{"num_hidden_layers": 13, "hidden_size": 832, "num_attention_heads": 10, "num_key_value_heads": 1, "head_dim": 64, "intermediate_size": 2240, "vocab_size": 47834, "hidden_act": "swiglu", "norm": "layernorm", "norm_place": "pre", "norm_eps": 1e-06, "positions": "rope", "rope_theta": 29500.0, "rope_fraction": 1.0, "qk_norm": true, "attn_scale": 0.125, "bias": "none", "tie_word_embeddings": false, "parallel_block": false, "init": "trunc", "init_std_qkv": 0.0159, "init_std_o": 0.00356, "init_std_up": 0.0159, "init_std_down": 0.00191, "optimizer": "adam_variant", "learning_rate": 0.000389, "beta1": 0.9, "beta2": 0.95, "weight_decay": 0.48, "lr_head": 0.00319, "warmup_steps": 285, "schedule": "wsd", "decay_fraction": 0.642, "decay_shape": "pow", "final_lr_fraction": 0.0, "batch_tokens": [32768, 65536, 131072, 262144], "max_seq_len": 1024, "doc_mask": true, "train_tokens": 1022000000, "max_steps": 10048, "dataset": "wikipedia_en"}
MLP neurons of a small language model. Each row is named by its layer, matrix (gate and up: input weights) and neuron, and shows model dimensions 176-367. Each number is 500 + 25 x the weight over its row's rms, rounded and kept within 0 to 999. Numbers have three digits each. A neuron's up and down rows have the sign that makes its largest values positive.
After each neuron's rows, "fires after" lists the tokens most often just before its 100 highest values on Wikipedia text that the model never trained on.

L9.gate756:509533507488502523469488477507492506483507497551467530464505471516492478496531525497558477542503448487486536516491515492463500497505481504497535467518497490496533489479488480493483491522531480516513502521483477542514505483548545453517497484522464433503509497483497520513516516507494492459494493490490515501492534523477499501496497471509491489437511500510540470526502494496502499467501545525453506535525476521480534492486499494488523479566462531494491508462482439526525487482510506476503512517487465513518475504474484491468486522512491477527530508504463490489482488490505507488
L9.up756:495534473451515484511487496502498483496536495513482522518497486522526500482534504492488498500510481453523508502484527520502492502509499476454499487495477472493548522518542542500464510506493511537502517518519502479546467491535518514466494487520499477490498498516526503507502510527507470507489478481529535488498478507499503513513520476476444494493466482476510471489511473523502501474476505486473494517506502497473453465518536490487526518542514510408493470482475493496551516443513514495486460468508479489524492493462493534471498474528544475515498533542509505507500541543501507503
fires after: " ", " (", "\n", "–"

L5.gate98:482510518507473500490490508490519481464533497483531506549534463512522480502553470486531534476528543454479502497531438469477502517542517488506496407532514494481541509549512554445499486551466462519519473517469523508455496517497454537524579489476518514522465536524523489500485476510469483506548516512518521515479476498492487526543469512464530497499486528486516521476515498547468540456535442468491508487534488546534525532491511516528483480502448503495483531470469488517535508555511467487464523524462473473505505518495533527476479506517458488529504531512523472545502520514429471501
L5.up98:483532519487462532470482488505495469485572480521512475528534448520510504485553494490531554504501568489467482480490460469481497535508501485540508483508496499510532491512491525452470506527440476523514458512466502516448525480465440512504528488497520505479489533528489491474475528481491509515528531518509527497511489516498463495532464475453505490519474506478525522472525489535495539477528437492439492512528491551520495526481490505515493461472479502502490518479465501536531517535483463529476519514470440461491485514492547500478522544557477528554503529486520470518519542521491439529
fires after: ",", " |", " Defeated"

L5.gate134:456530513514491462551500496494545476491487512486491528473541452516473566541520507487490480505505533473488510495530531514467499491497494456507521505497518494473498471498460492500476468502505482461454509501494552498481464502467483486466466493462439502464544490536508479499538503452471506527500497517500479484494499492523549477485542495527466462535519540464526486496510465503511514480452515472553525485474497509488472498524498487524540483520475474499492500490428510502515522507521512517466450525515475488508505506482472477533477491478478496544503492454480550509508450497460477508
L5.up134:523532552501520478500452492489528455483497497496508506471518505478522537534542547516470506518512520472532519491489558496495529509474510491521513500472504530505539486483490505478478518515487486488482523507510537516475496520507482466504452489424492467455508473543456495519539479472482503497513516526501453496497510505502536490514462531523451505533543490467495457475464450490487522465501538500514513488476484459488486492521489476487522508503456483501510477486467515526482523528484519521514445544502423459508523470465441514492527550507501525506507480476468521504507436536524465513
fires after: " ", ",", " £"

L5.gate1032:520509564531505523516530522517464483456527496483512541473495503482541558506503463481474504480525519513535527498485486541425499475532543481498494528518482468488488503497476485511507502478499482511513492537475513459534491520527483510489506427506468550516537532550518476519521460494495534509533490496493496517527472481511483482508513480479488493492487526570495497496516506493468501470534538480503553483446513560491508460480498495428506488481472533519492533478502490532490496482497481474497495498510524504447493475482521478483523511507486520493501432546471523475507461437540459501
L5.up1032:502537510514518505515526482520496477492540482454503511441495513486511496475484483488524523506515502483537471517474493517525493507510557528505514493515505509518490489499477551488541480515510470531481493459486516506463522503516483524531496451515475509489466487478497520510541524501487496481472514507465496512513496539521452483475511503461484486494500491444540509519520501499493488472488542496516531494508515513508515434492522524513482484494482504461459496486522517531514474497491494502496491472459479525490498551474491551537519482540485500526512525525515492513558475488560481496
fires after: " ", " ("

L5.gate233:477504515459489494507461494444557498479513488501479497488476524514489474519477504494511498495486505464489532420516522450487503552515568466537500495476473541468531508534545498507474472497501497509473445551486466528496507462462506505520520491487487472517499562511520522524524569492488504491500541528518484494502504540513510503460504525503489529470496513493558485491462482496516464476479498457506498525506496521461483484519493488545503494502478511489508533513469508526454513510482457527489475468484483495509514515505502498473512548535433504501481479513471493486533463469524486492
L5.up233:496494532511488511543492475473523474494497445503521504491506490498486527487505508491531560509546446545489524435482502495468553505520536524506490485461454520482509504548467506512490496530489521516566480526507510517496491456475487445502519528532484486525484540548480496514486485491529462499515495512512494495487500507513528495505511510525487533502465500504538433494511479491497523488513576513483454514500525481515446513506485522517475470531475455521444485539438477502468539460507506506519499492566494500495493513491530521506469565494490494513487507509478545526488457492513503467
fires after: " ", " .", ","

L9.gate1114:504472488530486490480442476495528488472510487478493541495494460496499484513503523485492511493500509460480494493491528494505457483508444491462503490492505525447511486499541484509486493478516538510525451545465549500464507515483495495492546499466490496480533471507488506505503556492521440448550456493430508532490488467500488528487483483518509474492508513469521528491506526479494506483489519513498474491477524494494514529534466539519562482524513490471486517467491471498515509537483514516509491512496544512480491494479523528469532520478480468506480536523501471469530481507463488469
L9.up1114:468479516548530484482480492532533509464506488476486536485516479487461492483499537518503477519496498488472512509484519478498500532503460496470516538472517510487517473522518501467539514494510489489507468525491528494487496518509456496492496500452475470475525466496505485531471512485515477468501470499461504514505485516479505500452489487517462479483474479485495489505516519455471503508469501528518502577487532492482510516510537551483542459525502532489516533471484443473516528512498513503525566552488487516494459492506526555449533510487453491471515514522509484487491464513497485490
fires after: " ", " |", ")", ";"

L5.gate1485:465491473499515514467518543481533502457489519481486536508477486524512509548524480504539490507483529505487483488513507514476456541490499483517500532486493470491503484510492492515490464488466494513499504505504492458496479531493467525521519505467495523499481499496515514505531494488447475496506496514497506507551505401510495479468533498504507509480519508520496465492492521491511513480479428464472534507488480495507500505501516515501567457542521466516491500492500551474514495541496510555536471478524554468507485443524517532517492524483476477490483484484526504506529493479475498457
L5.up1485:503483455535512526493547528492494495511543454486512503501490509518486526496497529516518497478514525484489491513522503501495471546510527459483504501500542479447522466492505537507495510507481514528476523509499481478461517512482446551495507490470487505465519499513503497496483470477504482504505494534498496492506472484535516457495473499543492504509484519512497486515518542504539501550476472501482495546524476505460520477540484538527526456528536530450511486498502591449481514484466502529551517503499515472473513496499510476542498495545528480468528482499496547480520494495462506492
fires after: " ", ",", "–"

L9.gate449:469494476454497541494467533566493497517496518499522455490434469491486492502539514484526521530523532474513492480434508521543507500452522433461462470457537494521484486475509491499494491531477511478529518515459515511518519456503518503505473511473506490477547505500484511512512474497510484519517477452529492474469490483501506440493463524475494455486542476482529500503458560466511514519458495539493502508491535494515482480491534514511501493506484487475507504476436515489485473477522511495476487518469509507512499519518493495541499485477535513497478530508475461515480496489511467540
L9.up449:513485497489511475482511531497534526494519473507535499505471499508506449496490533491483503506520484516539503502508522479514518508499498504480536487467483519482499532502501525464495489521503512523515490502466454520463476477492492526516474501476452540518540497509510497520509477465494477492500524501488513530522497524519521499512474526524531494511501484521441447527499445540507512492512461498513458503497518484520498529479530505545471530561520532465479540519472481519530500489518588507497540550478481505497479509519494473526472477510474531487478478491475523501492521513492499477
fires after: " ", " (", ","

L5.gate1007:492532539516525506513500511544522502484476476462506470488467473465483498491475502474481493530484509472521538511478482481542476508543491521493493510499499496510490532475467513493491471509494524514489454533466539512532493513515523524510514508511489490516466528482492513473540503480509502452463489546455521514516488489490528538466481496498503470491503503525457475498489492492486538478497497487493498449500522527525476514484482499446503515521508465552468482518488504535489436491493523492483497485472505481512491503537525528489463474525529509551448507510514452448529447502502464490
L5.up1007:537541503559502503473514469508530478511524484521460468487492511492488490455519499500502457466501542538503477495509496510473537493451535525489509539495512510486457501468484472515547496511478502543513530492489477515478533488480505473508529483467493499513477518467463534490502527521559493465490469496546461481470492533526471536506500543515473515470477476525487511456491518486519516525449520497431496505469517475475492516470489488533522502513497492508505491542574497513480497509485512503501516542570554456494528487504503512496497546492482462489475486498484526478486486517527493514
fires after: " ", ","

L5.gate610:509530520466463468513485514512556485473463500510510586457494544509513511479504519475494462513514520535463523493515495512505502477522516501500477490502523470468511495494494482501491480487510519467518534504496485504478489449489559530491514459500510466496474524498506507480505522511496485494495510512469556512503475500469521503479527538533557473487521546554471486518509480493448475531508535477476512489539517513508513501518508501443519494516501504524457524515464509515498482480495493481504457566501468480502491467491482459497522516450431508500502453455460462515484469492475491502
L5.up610:514519493554511465528529506501476538516502510485499473466486505459463511501517526501492494441559462523480464544492474495495493451486505490518486531463469541500464530435481499518508505510483516504514534517505499556528530506523503474490527520515485478523468491499528466514495474527501530484457496467504490501511522480479511517489473510474515432480462503503497519524463483489518485484491510474452469525507505481482483493476491453450502516491484499523472489534494488491482466468482501493486490528560511514506513486533441499488448511511517468508474453526500529483514453459484524484
fires after: " "

L5.gate963:503499439523493469482533512540528528477525533487496515514474480471446520501518493461532523506521483467464531508497469484512503507526499537506491476514480541518513527531484535492523462484543484486479489480482511498488466504510478468466509520488481476482457472481470475491520474463491512485503469493482517488496443455518503480516494509526516512487480470467497538479506506498468460494502525477502506466562531462508538500520503548504505509489515465441501546512511484494528483480593549497487534531506561528503505518499510474523524526488507500448492459484482496513507499507466470491
L5.up963:515481430546491478480580485510472476497508529524530521504516502463463521478541512470548513493508527430508489485492489499486499477527519547523459500479481512524515507518510504495522526473505527450460527498469495484483480522465479465503489526497477501497521465521443460511514510467514499525449457497458484507487473507554505465515484495508534506512490490510492531485488485503481460464533562511498520512517519484508490494529521504492530504461557517463499505491490519532498525474534559527481542503516503531485477522535499478526558530504513499485508480485492549528516539484505486478
fires after: " |", "|", ",", "-"

L5.gate493:458507524488502518497485506494532493488487525478535539496541488512508475545489518478522465526503507492493478477522502481454515540438490539433488491478504516505546510481499522495454460510481531517526499534478467509508472498476504526524480450451512528495469504531489488450512499493463520543528529511483458486500455494494507451514511515503488468525480508475512462486497485517443516454504530519526486500466515533481460520501470497545528474546509504480505496516510513510506534523516483494491463526501490475462520458513529503496505563525504463503508506448491501521482514497522527465
L5.up493:456508524478487497526483527494538494500484536481542517497548464517533510533492498475517498517481508488477443483473495484457501542480487530466472470502527482519524517522505525468450508512475521482467496540470472493480473493485513514504501483466513527477451494487476481455533486492492488522542521515482483534483481492515495452482518520504463488509492502473499466510498502506483507465492508513531504517504517576478510528537455515534517544546508528504498504506520519511511502524551478475482468515519504499461468468526505487493529529509491476513495506435490507499490539504542524484
fires after: " ", ",", "."

L5.gate47:501523526471502531543498512488524516482506506483534508498501404498498435558581521507503520513488519461491510501533519510476490486464477514446505476528511506486525516495468537491469462528466517484508503560453542498512506484542508511493487470484476549525560490470481513473511487491483510476495496507508481508444501529511538434451513519489453478484496532500508489519587500511442505486518494466511498508466519503494485471498477483501548509534513519485487506498486512495482474511522491489501475495513514491531505492518458457474493500523465517529455500478513486536468479523527516467
L5.up47:526508522464537516504453502470529536533474534489489547539494509501479536481523565504466511545492501501516481479524503484495480521490482518453474514483510504491521505467485500471453521516462501489520537538487485496530530492539480531509475456484518518497482478485431494470505450495471495509504524526496476521478481548510563478512490528494456507482482467499488467497503469497461519486495518482465492497496523470496516516485494500484513513516508546484513466492533517535491519525512506498481488471496504482484502422492509513465492508522515486492487485470528520543499471505500538484
fires after: ".", " ", ",", "-", " ."

L9.gate1857:540501522475511507501498538512471532507538534479511494520516525509470512482478538496533518541519465459482541516546523497496446498542504499475475530479499495488469507475497457501486480520479512492571485484518492509506482513484488480502506512500539431496544476490459522512548540489494484439478509478515507510519492493505534486499501480492503527525504497477501492525512487480559443473490495473481465512487533532443503509448466530494492525489476511471518550495489525505504486497489473528527441519470495501515505481489486462499533518464527542481501505505495485504491466453471501486
L9.up1857:504503511478514505542526481517473459504479497498520495496482511476508510462543490496553527497501510461485524476497464482524504460455517507495529470524509536472522489468511534517511490454470475461533456536537479552530530476524518520505467511464525513486508486536519495496510536457505512510487489524493466496509424491481511462468460499465484507517517525486506509501508556506487504536519481514488446490513536522513502533501488516470494528493493539480485502507524532465511520513497475473487480495506540521477490487487459522524490452493464517508503524531502510462507479489476525520
fires after: " ", "\n", ")\n", "0", "201"

L5.gate659:491530498479518535504480498476518525441518518467425455478522520494486520542503520482547498511500512553508529495500517481513488520511513537467481493471448507501526454505541510497474490499513539501489524540558480465516516470495500477531533497516486492506473510512505510505569556505488493504515526479491487482476463515492482517500536504537485534490496450457546497511512514513525485464527512478513494500490527543477489504499487479502481468528489498471544504511490480484462487518474460513491461504520478444480526494545483486533494477493494503508506498507486470455515510461489499539
L5.up659:496549526487520507509453504480550524493546455501515511498493464503474501507486520498530493499515492487515537469520542506499482522496526521484481470419446503510516493495478481506477517505502515533526470533533485532515541524474458497554501545528489516509519532504481519504503467487535509535505501483520501474538478516487504477518550503494463468481520521520503482478470477478530522475489533495464458485487487473483499522523502482504511498496475498500509511526468467491472518523502479524558501540507492492503492514521522494509500527489500491517517524487463489513530479501469496504
fires after: " "

L5.gate447:449522513471496515536490525511535500469512541433465527513536472490513476526495513471521480517486517454494508466528507485466513516502536522470505515461508535516511472520535565513451444495449524492508502578489469506446507491459554489505492490493511502512464497516501486456553500513453489501497485500474499513477498494535496458490494516509509492472535485478542475496478499534463509482459506448482464474455492549439494538548484515541559443540513483488518505501482518500499538528493462514461467475536489477491513495519491500524505516496474481520494477463487528515495487502526495471
L5.up447:474533505511513506541499503479498469481502503471511516528553488491541479536501526492489485510496515485533527461498526510499538528517519516475500491440510521515497488494519510521443477515478524506519511566470491533480490492502523514558476482474526517537484503493485460438517449500486472499537494478518515507519510512502513486506520546499454499486526509493524472473479479506452519466464552499493470482467491524474488519539509500509533477520502470519480509515488509538472530505503462516481511522543464451500482477496496521489501533521465501498513458445478493517518526476537469443
fires after: ",", " ", " ."

L5.gate2192:447486498533502503550511523499509531497483476495519473517542496482488494507544534491484530520474524511521535494488487474499486482485527463483488478478479479460505495499505549506503476498491528499466515540501539469518484512482501489492509508463499486504515487444468466499474460552487490516477533530475485524502483509481469457518483516511527568491508518478532480473526522473498492483472502467476504512472550531489518530513472507519556492518517508502506494480487502509514491481467476488486542451520512473522496513478434510517494509485507472527493470450525557519509484480520501513
L5.up2192:495484497521488461513514469496492506512464515521519542510528463525480455546510529481453535526438523483468501494478518507480523516519512511498496517487496467544533550492500486513498477503465486436516505539459476480459511485530491522442488500467488530505497525469480477443520517488492498515477476499509460523467511501485530476516504545480512498462506491505517487519488508508432428478476531500481526447522482500495496524563488516560579505501519463502495494478526518505509508518510490501437468504539513469518515465474466488502519492511488518518521496491511513517483466491518517444
fires after: ".", ",", " ", " +", " ."

L5.gate1224:518470528489463495467463502468498495526530487521496483459492518546509453467510479453533503501550503516452464510500524483472520548456490507508445454482491546501524526537492488517456516490470495511500497506478497491496521522454452529484504509493501483510524521497519494483493523483481475538513539531477541509469443501543466460521476513478494529484523497466563498491528542512452537471517499485508492494472472502474535498492520530550484468483482497521472509516465516521544531510490498528501542506490486432447479488523519526499513500500531497519505522518519471517564472498505452501
L5.up1224:509500501511392481491488493497520495521531514517509518492519506518524447476486468473518474510513524493491470457499504500493502529485478507484448474522496510522529501529500500527478496504478514540533465478479520532487498510465463524510550495494509519534487527493526485482491508502452480505532553504450518516465465503489499532524501532476494526500474553516555509472523517521502485463486482474489476514508476512486541508514499538556493484493482509488480526501461488524506503520533529518484489522490505457450487474523534548494487501485486502510492535501517501533560482477472493497
fires after: ",", " in", " |"

L5.gate1838:551534455491427483487509504535523544477485515513512516505524497550522515500507512476489498480505515510459508499494493473548518511466497493489476576551473523530503524475484529515519489499489513541516495477492457445508465505496524522486538500467474494480488521506483499504507510466527490506556502519484501527521510501540490485505460508534482551491478490439487485479507502496505510480510507512524439517466485451489469535502497513508521505515497493488502473504516559514533529497515516483496483506510516502528517550490495460489556501506482477473494476449463521526502473530508468484
L5.up1838:522589505444510483473497521496512488483503461510525526496527523500533447510491504487510506507483497533499509436471505511502500537507512521534484511508535549471515466532552513475462505497489490467511490478494553427488514476494545506528509449470514490443468529521507504513500491550532507501496504510495491489559461500510488495469554515511492494495495508506488477501542468480496517481521532467501475517544478482512488481518452452478529481466513499505515521505496459532483505498489478495516511526492464502491481515504515516494478499539487514505519438512524457503471488523516498503
fires after: " ", ",", " ."

L5.gate1006:526504460490471490491474521558523472487497454482542522464512504561490498544473503485533458461489550516495517465504484537482546490493512486508535490513485505514495481527492544540442481499521495491520511511502485475494534483479484470490463469546463505498567511515512468490489490500458474486479472522448502493554507526522511501505557521505483482505510524571487491546460447513476519494479498528552508474521536525530518482481469515496516459498483504522521496474469485475494528456513516542536528515499472497487509461473493490517528522491447546487498437445524512500492506522502519515
L5.up1006:544511536538547530542527475524499506512515505521486493489431544469482523465504537484463525516503496524498532555521512492504554508509501474457499472488494498503516529510504522487533501488491480532460484467485515486484507525483537482501477490514482495457488460484530524512491495510524499529511457518496498482522492521455465516519528479525501513513502495459513537480505488521522495542496516515495526490488469480467499483497494527528508455497496517469438510507488517517493474505503508501531479510459493507530511449524490490523488437472483483477516465512474480535547434500552498464
fires after: " "

L9.gate1353:464512520514483529514504534496471493471489491522509495526531457498511499527468475475521507526489528459435509436496468455514485498489513472531476486512466514493517534514503550508539476522481524504546504489460530520507496534499472453511521483496467502470477528509492565478477487478506438468493469514512521468458497559496480466448464494498534500499517480476491506516515496478464532515504495517496517480475538506461491512480457486494497511525509508515509475524462488490522502525502496471475520528495522488507498501473502477485513497507491455476515493569469483533493517538478498514
L9.up1353:482535489490544519561521465533523515521488476478545489480507487504519506531522519479499491474455511486504514499528513495474526458493479489518499503503557478479503502511541500491502495517503451494470539458496524509482526502486501487547507477469543482481489502483521441530531509517471449506472491506535483513488500492495479495531506491494473474512490523501480515481464554482517490533494534501472499484465465480519527482537495469511507483483484494511488475546545491459522498476503478522534491509526509494461511476532508528513523490502500511534519498458485521533501492522479462526
fires after: " |"

L9.gate1028:446503509519470476481497499503494517486492491513455510505522491451503520491478481487479525507535501534473530478492483468437521528480486490448519483492512536496494510504487537502523466533527491506516505523475469470513505488474401559489464464467485525488504502559526519499530501501504541494492508509456473525534521506466449493489492485524527469496532489532521518476533509550431494513470479523530549518467500489501541484513533496512507497469507498497463538505506453496523516518476487514488529523501512500496548478517510477501470489509456502513514459471512482494494495483522486479
L9.up1028:492511496460494540490532549505554511533506473524540501526547499495476501513508518513519490490475501540519514510496506536518520515501505473452493481457476546506493533461512488470517504479495529482492495519498554519448507487521521511491494512506478555466449476519496489503521495490503470500446522451528516503457483506543501500514453497571504509498505479493454529482529505499467527464565484523506542510540538561507459497478487541466512516536514522503485480509481503502530511444510482468441476514496508510530518513510475526495490521494492462463513499544507478546479481420499465469
fires after: " ", " (", "born", " in", " on"

L9.gate1108:498530478545496533522480495506525538468483475480503491503458507476504473473494466483484512486484495480543481504498475529517480535510501487482524510514500503491491454477523496502475472505448493453481569499485514527482505541412489546537482524452518491489464539535440489519545494515465483488481495490465493509486497509515546484505508510525490512528506538529516503534497501498509449456506469499536505511495470530486498468494472521467499493478509506491487497526461523464492514468446472522487415510520469522432504514470516519472490494537528526504512546495495474494495440486469547488
L9.up1108:509486465481456497520498484504531540509511483493533484476530483517499482529510549514492524483523491518494556548496475485479486556499475507518479470507510542515529466533484529449568471445520500485495502471463517474525491494497485517541537517479484501516531465505504498525513527461483527532488514482536536486527476470477495518449549492489528495529498475477523505519487497454468451492470502452510483505491508523504463501506519498454513523482493474543522506481479503498487539457490487530500524490505541481514459454541494498500490471502499471459547472479462520495491507497513478497
fires after: " ", "2", "3", " and"

L9.gate2195:464510547567546474514496506525498505477484517493511511505507505486515473506539506459509525496486499524501544489463514494474500476483485566526454491485522541500469524434513489443496445531483554545556500502444502508472507471504525479507498508544489506460535503486511520486463486497498506496522515500522534487504545533496469501512469485491525489502521531546512519485500498525498531500462502543458523535495530438484480494513476519545538510515484475480464450524498501491500488459509488465513488497485485498495491497480505528509487505504498469487471497491509471498542514498466538540
L9.up2195:483550511533498477487539534505477491499482511535521529497513473513502507488476500490518526530492495522503512481456495524496495481468482483531495495516531536481478538451464483465503498501463517480520550477483461498503509515471522506515498539541490516489520529474534493491509426475479532523494524451514526482516514523514433485507461461497471491513452516488515535495488508499498491499449494553513495504464495508485490527514528528557471496500495511504548471507509495498515518468497509471491526438501448493460483476450494547510498495501485504523531523467478476517498534460490485535
fires after: " ", "197", "198", " late", " early", "195"

L9.gate1764:516463502466533499521537505556491513482513512529524515445472529514506506562525508482548516466467486479505503558530501513481514486499505491481526507507468532499482515422509460458514476500505483522493456487440498532495487511503501485447516510474478428467512447497533503495502502482489495484522482460510542448481512488493503494506480491506516532480496483526513491487532498509501482493454491511486490503492532515490457515473464528511522504528482499506492461478517494488516433484546510477491457473459471472535488497513462520493488491511500473518479466527475499488509432464524489508
L9.up1764:530523506462529521525532530519474517497474545515522494436506504513504507501534520503461497486492521486496487544479470499491477508469512520546522520452496480505493506436513521509515486548531562485499471539467523512518509458509455485494503493509470493476505497523485508499460511519501510521488518461535487505474475514490547538481491536521513553493512492502506552492528449538487485477513518538481491497483482504473515512502487497531520474519468523439526504528483516506512531440564550490498476478508505502547473482534492575472436489507522514541507491466492478463472458505496477493
fires after: " ", " (", "th"

L9.gate1470:467497522484461484470535547486507488484504496527461465468474489495480493538509525499554483560489445526493504487507545521468471529499506477481492474488480502445463513484491471491519471477505493509542538508488501508513481450521480482495484474503499476530449504479499481521512529474530513496480498476549512488507521444560464529518487511536486514508502515527515483525517481520530462544523524475486510497500508481494487482485511462540513477486496546501499501517526495501511505525505476464430480465459513472485469520482462489508480519517516472482537490528506509522543519474502512502
L9.up1470:493514472474492492497469470465508498505545492491481508496531467502517535491509493477463514512517522510474465528441509498501476498497477527492504515502513457511511508484499527505469475493500535463503510513497483569505503478505474479505490528472464497490511479490490502502461513503490476499514475478496502478513476504503512457557501512463494523506498473521476496520488541479502493469511488536531431545470522482539501487471513499499497493489517512480505539490559523527477505452507477551488505511530463553496499480554476489481511488507486508509510483482483452507494497505472488515
fires after: " ", " (", ".\n\n"

L9.gate421:495442455489508509481531502542494506487494489481502463467502473513522495523502499493491503482502516493539526474448507525533472485486502490473479510525542490548521481499578512486463491488517538489544482501504520521476497502504504490534500514523538495520525495509516493584527507453521455507496494496495477488493479499510515480527476476505508485490522501498508510518537543488503530503490512514426489495506478473498591557539489464494474484483450494503485509531507446474490472495531506464506479550494513488489501469519503493496477478521557471482460531509529487524490516498507492528
L9.up421:474506511528486487458461505499482506517497516455445501508483521547512472497494536492519518480493542476557508496479509494453556475549525529498505504524486563513453477506474463483462481493503553501479543479490479562491513534490520489504507526469498507524518482512484514574499548492480504472461500455500474504527505491505511495522462531523518499492483496538471508512505509474511520461547533517490502461526490466526473510480461511460535544498475518469484476501490514537489516493480525502477521514541535523516504502477467503505481528520527512488514491514478505489500512457510509517
fires after: " ", " on", "On"

L5.gate1078:470535510532496478488484537492555503471542506525500531514508453491517501497474493506467519545497515476497488511504519481474495471509529455544504513506529485491471495499494486519499461499508506510516515526488546471499484483550518534503487526518514526502508483468524464500507480505501516492481449508529513492527503484448507481489514445493489479490557537534463474485498506509455481474567510518519511519464485526533556502452513500495501486480493475521479514497499489491512510523537484510505470529489507531494518510490505471508468450495498447487470487487508457467499496516460487509
L5.up1078:478543537522509496458521525500515518482554491538527528491526470489506499457491495512487519543507523488498522500503509509507508446492499469542494553500495515468464486442529463511502506480496524478529521528464537457475513506511479516507512533522527531488521466497496476510485464512507509492490468519466500494536517489459494456445473452523490512508501494535463494510483478502471496494515540514503534529473516534554559505466490506483499499465518507522464489502529488498537530523529499502499505499459457531476486516511510500508501477481503474478490490500479497453471525521478489490
fires after: " in", " In", "In", " (", ":", " on"

L9.gate1715:522466491511463486479502513530464490521531538490463533466473527512526483509499487472491455496500451486510500538535554479475494552533501521523523468514494491510517493533542481486507469482485484551469490527469526457466458526518512490456501526509494496509521501481517493475522538487517524529477509472509500537473499500528505496494505481504489447496457495511488499530520497504483490536509491506541501508478534465457497487527507479463507509521506492491485543510527482492511463518512487484508516508498496478515510549481436491504468473484501518507519493512463533504495473533483568505
L9.up1715:506536470518512515512498499509501453482447508514478438503448510482539564533506485526504475521484494522510524499483485548530503525522502465486490508549562565472545558513450497488546487503553523473523555471504492517475485514496526455532467474476482469544528412497507521476515550529497523463500476461499536458476490482483500530505473473492525500506507487492509492487541494500513457480511498485483483477519510538471470545536452507514506492519451507512501495477511501467506494474486499491496476504523525527502518520517501496540497560523495461490561505455546520482528548518481508535
fires after: " |", "0", ",", "–"

L9.gate88:517448517479502477488509524559483561497541499471494543523504454504463520516455512493520504467500519523475526485522529458521455535564508506498506491476503502529496518509517502527528463477484518503496459505494513501499449476518475503466511499522514491527472457496486506476504501488490509513480489493516478505473523490536488519475484441534529510479542479517512484545489527481481519502524505483509485554493533484448505526488525545498531496516502468477524496487531525521523517521484470488471503516492497485508508513499489446526506517554521502467565520525437471514493463502474547461
L9.up88:496504491489500539528538490489498488436535506489507456500525495475512447527544458473477536513459476506484486490517497534485508518495484570485526508456499531517511532512476523499459470509526537483519488461461541470464512531471480495494513480447516486478509504526511476513493510523517478500485464503510494465513491504475510524463485452539499473525495503502513495430492571511503517451520536525552533509538475502544510471497492525536508514514509470497424496476513491474515559504501498466473520470480521518506488524534481522455483480486453500476489496499504507517477562492485501523
fires after: " ", " |", ","

L5.gate2133:491535532485462471490526547462488496476520461494521510492518486529471529507520496509525500498487541552511529525542492505435494560491475465519494522516487503491519501516477519462512483464465459492481515501515527507537522457532501534476484507511479493479454532450497493502490487532509504521453461497492507468479495508527495498466535521500526491487504483463480505477536483486474518525468462458476487515479516476483491465471519481485522485491497536506495490537545504502511482488490484508471517531487503516473476509477497487506510476487466489482459472452491459513496493508468516473
L5.up2133:476452518507480503486539484522541519480540468528512486498505505548493529570494494473504430490526454488515464498493527466518523510501462481491462489496502514479537500496527464496444485488522474528502526485534462485469507476521470503578511462521498462519474503495534524519512523453486544485558529489545522491475500479475491492451464492481493505545504485520524515497504528497500462527494531516493497470475491481477465547544475529503510491497523515505542476468507521481475492516444500536485465513467502487482503518511526510485499492505520489498464472522525491480505466564529478511
fires after: ".", ",", ".\n\n"

L5.gate456:516476475558503502482564530491528474486502495503479481469488501518454519553491508474544484491489472478476466491490469527553518524509500531482505510538490496460478520493512502509453475490500495530452480475485521495498506513483531503508502518494482470509484524475507481477546545473452501516503502481508477516522468464546475492504468516530483511467516478489538481514507510485486427464525525501519508480499494521518447486541531522497502531508501473507518570524480507516510517503465519542508528471504514497494514492496469501490529535478475518479488467513519461474519515509498509507
L5.up456:526486524539552524477508519488468526533555498507502494482516484493520483475529538480460473508530512474509503508513516480479461517491506450504506523459532543492473528514487508525524504519458478505530489543468523473446480474483467498513500500493511517473514475451505497516490506485512572493479535534533512494530532463513458529472496491529562453473554523539517495467462481483484465476522499429552491484480480470484532498473545538491526483442506480451530464495532465470503507508498528499501477510496532521533526520469479513523498457483532483509482549473527495523485529541488481496
fires after: " ", " and"